python train.py --n_kv_head=1 --norm_eps=1e-06 --rope_base=55700.0 --rope_fraction=1.0 --init_std_down=0.0 --warmup_steps=0
MLP neurons of a small language model. Each row is named by its layer, matrix (gate and up: input weights) and neuron, and shows model dimensions 293-356. Each number is 50 + 10 x the weight over its row's rms, rounded and kept within 0 to 99. A neuron's up and down rows have the sign that makes its largest values positive.
A block is one neuron, or neurons of one layer that tend to fire together. Before each block is what it responds to, as a language model described it from the Wikipedia text at the highest values.

Responds to: The verb or preposition heading a predicate right after an auxiliary, to, or not, e.g. not getting, were having, is on; table cells too.
L4.gate67:55 34 59 51 51 45 36 54 64 40 53 37 39 45 53 48 29 50 53 34 41 50 50 50 39 52 48 57 42 37 48 58 43 45 47 57 53 53 47 37 61 52 47 56 70 23 59 33 53 45 47 52 50 53 43 53 52 46 40 49 53 58 59 34
L4.up67:55 51 43 42 42 55 51 27 54 46 61 16 52 50 44 66 64 48 38 44 49 54 42 46 50 44 48 53 40 49 49 55 61 55 58 58 70 44 46 57 70 58 68 36 33 50 54 54 61 51 67 36 58 56 52 54 44 30 47 64 57 60 71 69
L4.gate339:50 49 40 64 61 62 53 49 52 52 43 31 57 49 71 48 63 49 50 50 55 65 30 54 42 32 51 28 40 50 58 60 45 47 58 51 71 60 58 57 51 58 44 61 56 60 32 38 30 38 56 61 36 59 44 63 37 60 60 40 43 52 40 49
L4.up339:62 47 58 57 53 50 46 47 58 67 60 41 59 58 35 40 47 55 43 60 48 46 55 57 54 44 64 38 58 45 50 41 56 49 46 61 54 45 44 62 56 65 53 47 50 73 46 46 55 50 49 61 58 36 46 47 47 53 52 45 46 71 53 37
L4.gate868:44 61 58 33 56 36 41 54 46 61 50 54 54 45 33 50 56 64 40 46 42 45 50 40 57 47 56 48 50 38 39 48 51 50 55 48 32 54 70 57 52 74 47 37 40 61 58 52 49 57 71 59 65 54 29 49 45 40 66 60 35 55 53 51
L4.up868:56 55 31 48 47 53 49 49 57 50 49 44 61 39 52 10 55 57 44 56 44 44 35 41 50 40 57 60 57 24 34 48 48 37 33 41 48 45 39 52 41 74 72 45 47 63 51 61 64 55 57 47 66 49 40 61 63 48 62 60 61 39 38 38
L4.gate916:54 59 36 53 45 42 29 36 40 37 65 29 61 44 52 41 53 40 63 59 43 60 66 62 48 27 59 50 38 44 62 54 66 54 44 40 60 50 47 34 42 62 56 44 51 44 59 35 48 53 41 58 60 39 62 57 57 53 32 55 62 47 45 44
L4.up916:43 56 42 43 48 63 33 51 49 70 60 57 62 54 46 33 48 61 53 56 45 52 53 58 45 31 70 46 42 52 41 40 34 48 49 43 50 51 52 60 45 66 60 41 51 47 53 58 56 63 51 51 50 55 40 38 41 49 47 47 50 50 43 44
L4.gate918:47 38 37 42 74 38 52 40 36 59 53 35 49 45 59 55 51 57 40 60 56 58 41 53 54 55 38 64 54 49 56 65 57 41 40 54 58 63 42 50 57 55 48 65 43 49 56 55 50 57 49 56 42 54 52 45 53 28 47 67 62 58 58 53
L4.up918:62 48 54 52 68 46 37 29 33 35 45 53 63 39 45 38 53 47 57 79 46 55 52 43 45 65 57 69 50 51 46 49 62 43 43 48 54 45 60 45 53 53 62 60 47 42 55 44 52 52 39 44 59 63 49 56 63 59 40 39 52 68 36 50
L4.gate1041:46 72 48 84 61 53 34 55 58 50 55 49 63 50 43 58 46 42 67 52 43 72 41 68 45 47 69 44 31 46 52 63 69 56 37 46 60 26 51 60 51 37 63 53 44 67 52 30 36 63 32 49 53 55 58 53 61 39 45 51 63 51 46 67
L4.up1041:39 57 52 52 54 49 52 52 44 40 43 33 67 45 58 44 35 52 52 48 54 52 56 55 26 76 43 51 40 36 39 51 52 51 56 74 57 62 40 65 48 53 38 57 45 46 55 52 56 32 49 45 50 57 56 58 36 63 44 53 50 50 31 50
L4.gate1097:35 41 60 32 60 38 46 48 36 56 41 38 54 66 52 55 37 52 43 67 39 49 51 56 43 61 32 60 59 39 56 57 32 52 48 63 43 51 51 54 58 57 65 48 51 61 58 47 39 45 52 32 64 49 39 45 37 41 83 48 34 59 64 42
L4.up1097:28 36 59 52 55 30 36 45 56 54 53 29 55 62 43 43 50 47 44 42 48 72 64 43 61 43 71 66 52 42 54 74 63 44 44 40 42 37 46 43 51 53 52 62 49 64 83 43 43 38 66 56 68 38 20 43 60 34 52 68 44 64 44 39
L4.gate1144:69 69 41 64 47 38 58 51 55 64 49 43 48 70 54 40 59 62 49 43 55 58 41 44 48 30 56 48 44 55 56 62 43 44 41 52 24 44 32 59 60 55 54 56 52 44 53 65 39 49 45 47 49 48 42 40 64 40 46 60 53 57 45 47
L4.up1144:63 77 38 68 35 49 30 43 59 34 57 39 43 58 68 37 42 33 53 53 54 41 48 58 32 64 57 61 69 47 58 47 45 38 45 51 57 50 39 39 52 48 48 52 56 38 67 53 36 45 33 43 42 46 29 33 45 31 43 60 56 44 38 47

Responds to: Prepositions, mostly On and In, that open a sentence or clause and usually introduce a date or setting, as in On 27 January, In 2019, held on.
L5.gate344:40 61 47 17 51 68 47 69 73 45 38 49 53 59 58 56 53 46 57 44 68 51 39 56 62 42 43 47 60 50 46 52 48 54 64 26 64 35 54 56 41 56 55 46 63 43 36 56 56 42 43 57 45 68 54 59 47 61 48 74 54 67 55 56
L5.up344:44 66 25 52 58 45 39 65 30 53 44 63 36 38 55 64 45 60 57 50 48 55 39 57 55 62 55 38 52 57 56 53 48 70 44 66 43 43 44 53 50 54 70 50 39 52 59 35 47 50 42 53 53 36 59 55 40 51 69 54 55 51 57 50
L5.gate1353:57 52 52 60 56 48 52 24 61 42 49 44 47 58 49 51 44 59 36 41 40 54 50 60 51 42 51 50 40 59 41 55 50 48 53 49 36 46 58 68 59 64 57 55 31 56 52 37 51 50 43 50 44 54 42 73 49 40 49 56 53 19 37 40
L5.up1353:56 65 47 56 54 40 43 41 55 50 62 40 46 48 39 58 47 41 41 63 46 69 54 48 53 54 55 42 63 36 41 56 57 51 58 44 52 65 29 49 56 69 57 55 51 59 64 49 49 43 45 47 62 55 47 42 39 46 65 72 40 57 45 47

Responds to: Verb tokens or their -ing/-ed endings that expect a following object or particle, often physical handling: tossed, knocking, milking, hold, handing out.
L3.gate292:56 59 55 51 64 58 37 50 55 47 24 58 52 58 53 34 46 39 58 57 46 65 44 57 45 51 53 41 43 63 63 31 44 48 55 46 47 27 49 52 55 46 55 51 49 67 43 53 45 37 51 58 44 52 48 55 47 43 42 43 68 53 56 46
L3.up292:46 57 60 62 57 40 58 52 45 45 43 42 63 43 38 55 61 55 29 64 42 50 61 44 46 56 43 68 39 55 54 55 43 43 42 52 44 27 57 67 74 52 44 37 60 59 60 61 55 50 53 57 56 58 55 40 45 48 60 52 52 48 42 49
L3.gate1440:57 34 44 63 75 46 61 68 56 55 48 41 62 56 48 52 52 56 48 57 54 65 48 56 49 49 49 53 37 49 67 40 71 38 43 42 46 45 62 37 56 42 39 56 30 50 45 37 40 65 46 46 50 66 70 52 53 51 56 32 66 71 50 61
L3.up1440:58 64 68 51 48 62 61 58 45 32 54 59 48 51 56 34 43 47 53 36 40 46 46 57 42 51 62 34 58 53 44 59 68 55 49 71 42 60 47 43 46 54 62 36 29 48 50 55 64 30 44 60 49 58 65 54 47 40 64 40 47 58 65 57
L3.gate1605:61 60 52 30 58 42 54 50 32 52 57 42 46 54 52 47 44 48 54 49 44 56 33 48 37 54 54 44 48 59 48 63 53 55 48 50 61 43 41 47 38 38 63 51 61 48 48 59 34 52 47 59 54 54 46 53 52 57 32 46 62 54 38 48
L3.up1605:46 51 50 27 57 41 53 31 38 46 58 53 59 46 45 37 44 48 64 40 44 56 40 57 55 67 47 58 58 66 41 39 72 69 52 47 49 61 34 48 54 44 47 34 45 51 34 36 12 53 39 63 54 46 48 61 35 53 41 58 69 44 52 56
L3.gate1620:59 42 38 70 45 39 50 51 43 46 54 49 40 36 35 37 47 44 30 49 40 56 49 66 50 46 66 46 18 49 47 45 42 50 34 59 28 51 55 37 51 50 58 41 49 56 50 29 32 51 41 44 50 67 43 51 42 36 31 50 47 40 37 57
L3.up1620:50 40 56 43 50 53 47 61 51 60 36 30 43 31 41 43 50 52 55 52 68 61 60 61 55 57 46 64 31 60 39 44 38 50 51 45 39 34 60 44 60 48 51 52 44 52 39 55 31 53 50 54 44 54 58 51 52 32 53 70 54 56 49 54

Responds to: Full stops and closing brackets or quotes fused with the blank line that ends a Wikipedia paragraph, e.g. after "from 1894 to 1898" or "(2010)"; also row-starting pipes in tables and list-line ends.
L3.gate177:49 53 54 26 45 31 60 46 55 43 55 43 41 48 49 50 56 53 51 47 46 49 72 56 58 76 50 52 42 33 62 51 32 34 56 52 54 45 52 59 43 44 48 57 55 62 43 50 44 63 47 52 56 62 41 59 39 57 49 38 48 53 45 48
L3.up177:46 54 64 40 52 29 61 33 46 44 59 49 44 46 56 60 51 60 58 56 54 48 60 58 52 49 63 29 40 33 67 50 41 33 43 43 53 51 63 55 32 39 46 54 58 48 38 39 64 48 29 69 54 74 37 64 33 75 48 45 40 61 51 41
L3.gate650:47 45 42 51 48 39 59 58 37 50 39 50 55 38 36 63 57 47 38 61 50 46 69 54 37 56 46 57 37 43 49 43 43 44 65 40 36 53 43 48 40 36 49 38 69 52 48 34 57 57 49 55 46 49 34 41 55 44 70 45 54 39 64 53
L3.up650:52 55 40 49 42 46 55 49 59 44 50 46 50 32 54 60 65 50 44 53 39 36 63 59 48 48 52 55 44 40 45 35 50 42 49 47 41 55 52 40 59 48 63 35 59 63 47 48 52 53 55 67 34 64 54 51 55 58 58 37 40 44 66 37
L3.gate708:39 36 68 51 51 61 53 57 47 33 40 63 54 62 45 45 45 43 51 55 53 61 61 53 40 63 49 45 49 54 50 53 51 46 45 49 58 51 51 65 56 27 62 53 56 45 34 56 47 67 39 41 41 53 39 45 49 49 54 60 18 59 35 61
L3.up708:31 39 46 55 26 51 56 62 40 38 49 49 59 66 52 60 37 31 52 33 73 62 48 58 45 55 51 59 59 40 48 55 48 52 66 59 50 66 55 63 46 41 56 48 43 60 47 60 33 64 37 44 32 63 51 46 31 59 44 59 44 79 44 72
L3.gate913:64 51 68 47 52 27 63 34 56 46 36 49 59 52 50 58 32 52 55 56 73 33 34 44 53 68 56 47 45 36 82 47 49 61 48 35 51 32 59 53 44 49 40 47 52 47 38 49 45 56 67 57 52 76 63 63 45 26 55 37 42 65 53 50
L3.up913:40 54 65 58 48 28 47 56 52 36 46 58 65 44 61 49 56 43 55 59 55 57 48 39 55 54 48 47 57 40 59 46 42 58 39 44 47 51 47 56 48 53 46 48 41 37 37 52 43 54 41 57 47 64 34 51 45 42 47 30 46 54 51 67

Responds to: Boundary tokens closing a line, such as a final period before a blank line, a table row's leading pipe, or a list-ending parenthesis.
L4.gate30:33 70 48 41 51 41 58 50 38 35 50 32 59 30 36 47 54 63 69 52 43 39 58 57 52 63 59 61 36 54 34 60 63 39 40 63 46 61 36 41 34 43 54 48 48 48 35 70 37 68 47 60 52 53 42 40 48 52 42 58 46 63 65 48
L4.up30:40 56 31 53 59 59 67 50 43 64 41 44 58 36 59 57 49 54 54 48 50 50 58 52 38 47 56 43 54 56 44 46 49 53 47 27 44 48 48 47 33 43 61 37 53 45 61 30 75 65 44 58 45 64 61 44 40 47 40 46 44 55 69 61
L4.gate104:26 50 38 47 47 55 51 44 39 34 66 68 50 47 39 48 42 58 58 61 38 51 67 49 37 40 52 32 45 61 65 50 44 51 39 56 48 45 50 45 51 40 53 69 65 80 46 43 43 43 50 62 55 44 64 57 49 57 55 41 50 39 43 42
L4.up104:48 26 55 45 28 45 58 58 55 61 55 55 71 43 35 43 46 59 50 37 57 41 60 51 57 51 60 38 49 46 48 54 54 30 48 53 41 52 59 51 56 65 31 55 65 55 69 48 72 61 46 40 44 39 47 39 61 50 49 51 47 54 42 67
L4.gate242:33 42 63 50 55 45 44 44 34 45 47 53 50 54 51 44 57 55 60 56 57 40 47 39 38 78 48 50 42 48 59 48 52 62 49 60 44 50 41 45 56 47 41 32 50 57 53 52 59 65 41 63 48 71 58 52 45 42 53 41 39 66 42 48
L4.up242:58 40 44 43 40 61 43 53 56 62 42 54 48 43 56 57 32 60 26 44 43 55 61 35 71 44 63 40 29 48 44 26 37 47 59 32 61 46 35 51 55 45 59 39 56 49 61 55 47 59 41 56 47 61 60 57 51 34 63 40 55 67 43 44
L4.gate274:33 37 57 37 41 44 52 38 58 40 41 37 60 40 37 53 58 43 71 50 39 40 54 44 46 49 54 34 33 46 43 59 50 42 52 53 43 56 50 48 38 50 49 45 58 62 57 30 62 70 56 58 61 68 40 60 44 54 54 51 50 54 50 50
L4.up274:38 47 54 35 58 50 47 54 44 54 52 52 45 37 58 66 52 57 62 53 52 59 66 40 33 43 57 40 45 54 55 47 59 49 44 48 36 57 42 44 37 52 51 62 45 68 57 41 52 58 50 61 46 54 44 53 49 65 41 52 51 59 59 33
L4.gate818:43 52 42 58 50 54 52 47 85 54 53 66 51 52 56 59 32 54 70 39 46 53 67 50 48 53 63 42 37 71 53 34 58 38 40 47 39 46 54 54 41 57 48 56 59 57 54 35 27 43 42 64 52 41 59 36 53 59 49 53 47 70 46 62
L4.up818:31 48 55 59 42 45 45 40 54 50 51 45 22 41 56 65 43 57 62 39 62 59 51 53 36 43 51 47 43 57 52 46 54 35 43 51 36 60 54 65 32 55 40 51 59 51 59 38 32 45 57 66 54 30 41 51 43 48 44 53 44 57 53 59
L4.gate859:47 68 53 26 58 50 61 42 35 42 49 50 66 44 45 42 54 52 57 58 56 54 65 45 42 57 64 48 55 54 47 37 50 30 52 47 44 71 32 52 37 49 43 52 58 66 62 44 48 70 53 37 42 60 36 58 39 56 41 46 42 56 53 46
L4.up859:40 48 64 36 58 47 58 49 45 30 42 53 69 45 51 48 56 50 53 53 46 67 63 39 34 42 62 56 48 49 39 36 45 38 55 49 35 57 48 52 41 39 48 50 52 64 61 36 46 74 42 43 44 64 33 39 45 62 55 58 53 54 40 64
L4.gate1337:45 53 51 31 62 40 51 56 47 33 38 47 61 34 39 57 50 55 31 50 48 46 61 60 44 56 49 43 32 40 53 58 47 44 38 43 44 53 32 56 32 36 53 51 46 52 69 44 33 56 56 49 49 57 55 39 57 56 65 59 48 57 60 57
L4.up1337:42 57 49 28 46 39 51 32 48 42 47 45 42 37 42 62 48 42 54 58 27 66 69 54 56 38 64 46 41 49 53 43 52 36 47 40 46 71 40 66 51 52 43 48 44 38 54 32 60 74 45 44 55 47 43 59 40 62 47 53 28 50 40 43
L4.gate1452:58 58 43 57 32 51 36 41 55 63 46 65 35 49 48 46 62 43 51 45 63 54 62 41 33 52 54 30 47 60 36 34 64 47 57 45 51 58 45 59 43 51 47 46 65 53 52 60 60 46 52 62 59 49 50 38 45 55 37 47 51 59 38 32
L4.up1452:62 45 45 66 60 66 52 58 52 45 40 54 48 59 42 42 49 52 50 52 39 38 31 40 57 64 55 46 54 52 59 61 38 58 58 39 59 44 60 59 44 49 51 58 54 34 53 48 48 68 57 54 54 48 62 56 53 73 66 69 48 49 48 49

Responds to: The preposition "on" (also "On", colons, dashes) right before a date, e.g. "born on", "held on", "released on", "Date of birth:".
L3.gate48:37 64 68 53 45 46 55 52 48 35 41 48 62 52 51 52 49 64 54 39 52 37 37 60 63 72 37 52 60 33 54 42 47 61 53 51 57 41 58 53 59 47 58 60 53 52 34 60 43 38 39 55 41 54 49 42 51 51 45 34 53 56 58 53
L3.up48:46 44 63 25 67 52 41 52 58 62 56 64 41 59 34 52 66 45 71 67 51 38 45 52 52 53 46 55 54 36 46 43 60 68 40 41 45 38 50 69 50 60 63 71 63 57 57 44 46 48 43 67 33 39 63 59 51 43 53 42 72 55 73 59
L3.gate845:44 35 54 54 46 42 54 41 44 69 55 39 58 45 35 64 50 31 31 40 48 43 61 50 47 64 36 49 51 64 40 39 58 45 40 41 56 65 47 63 51 59 52 63 56 56 60 60 47 50 44 49 60 59 58 52 50 26 54 44 37 46 71 50
L3.up845:38 68 42 61 40 63 42 62 44 32 57 54 51 57 45 66 45 50 34 45 59 44 64 52 43 57 65 53 56 54 51 30 54 61 57 48 61 39 23 46 63 49 58 51 50 58 50 40 44 53 48 49 61 63 52 42 46 45 69 36 43 54 45 63
L3.gate921:26 64 52 50 64 65 49 54 65 65 65 32 40 45 50 44 64 70 54 36 47 41 43 63 34 45 60 49 49 53 61 40 43 70 63 57 60 36 38 55 38 48 46 63 72 54 37 38 57 40 44 58 49 46 70 60 51 49 66 58 45 60 56 47
L3.up921:48 77 57 55 49 70 53 54 55 47 64 31 51 41 48 50 56 31 58 60 50 39 57 45 47 46 46 48 44 51 56 34 44 52 45 52 64 61 42 67 49 55 54 60 65 61 53 33 54 52 33 59 42 48 68 63 62 49 55 59 46 51 59 55
L3.gate938:48 41 47 48 39 51 62 54 32 46 58 33 40 56 41 41 58 53 46 42 43 46 40 60 36 42 32 64 46 55 64 53 23 44 77 53 32 51 45 55 57 55 42 45 46 63 33 59 67 44 47 53 46 58 50 53 61 37 54 34 41 47 34 35
L3.up938:53 58 40 63 66 52 42 66 48 54 62 32 49 59 41 22 42 59 51 62 52 46 61 53 48 63 46 48 46 49 63 35 41 50 46 64 65 40 61 52 49 39 57 43 49 46 41 47 47 52 53 53 40 48 50 51 52 50 42 39 47 27 28 47

Responds to: Fires on tokens that close a unit of text: sentence-final periods before a paragraph break, pipes opening a new table row, line breaks between list items.
L5.gate99:30 61 43 62 48 53 43 50 53 38 43 53 30 54 36 64 50 47 75 53 43 50 47 36 65 55 47 69 47 53 53 48 49 36 50 48 40 58 38 55 40 42 61 42 63 60 58 40 58 66 55 49 56 72 49 48 47 49 50 53 61 38 54 46
L5.up99:40 36 55 50 44 41 53 40 61 33 43 33 45 44 47 53 43 48 73 49 28 51 44 49 49 48 61 42 36 44 46 35 59 53 48 59 43 54 55 68 48 50 48 52 78 57 60 24 58 56 53 48 57 62 41 62 38 54 31 46 47 47 36 56
L5.gate742:54 60 49 28 55 43 53 45 45 36 52 44 38 48 64 61 46 45 60 47 42 49 61 37 57 58 52 49 46 31 45 29 49 37 43 46 50 59 39 44 43 47 57 57 52 54 66 46 59 61 59 50 50 37 39 52 45 54 47 35 63 53 51 63
L5.up742:31 46 49 50 53 33 61 42 46 33 50 42 51 44 48 56 63 44 64 57 41 51 60 53 51 44 63 41 47 38 51 36 43 31 42 33 37 60 51 52 34 44 55 60 62 42 54 38 66 78 44 58 44 74 40 54 33 67 51 48 56 51 47 57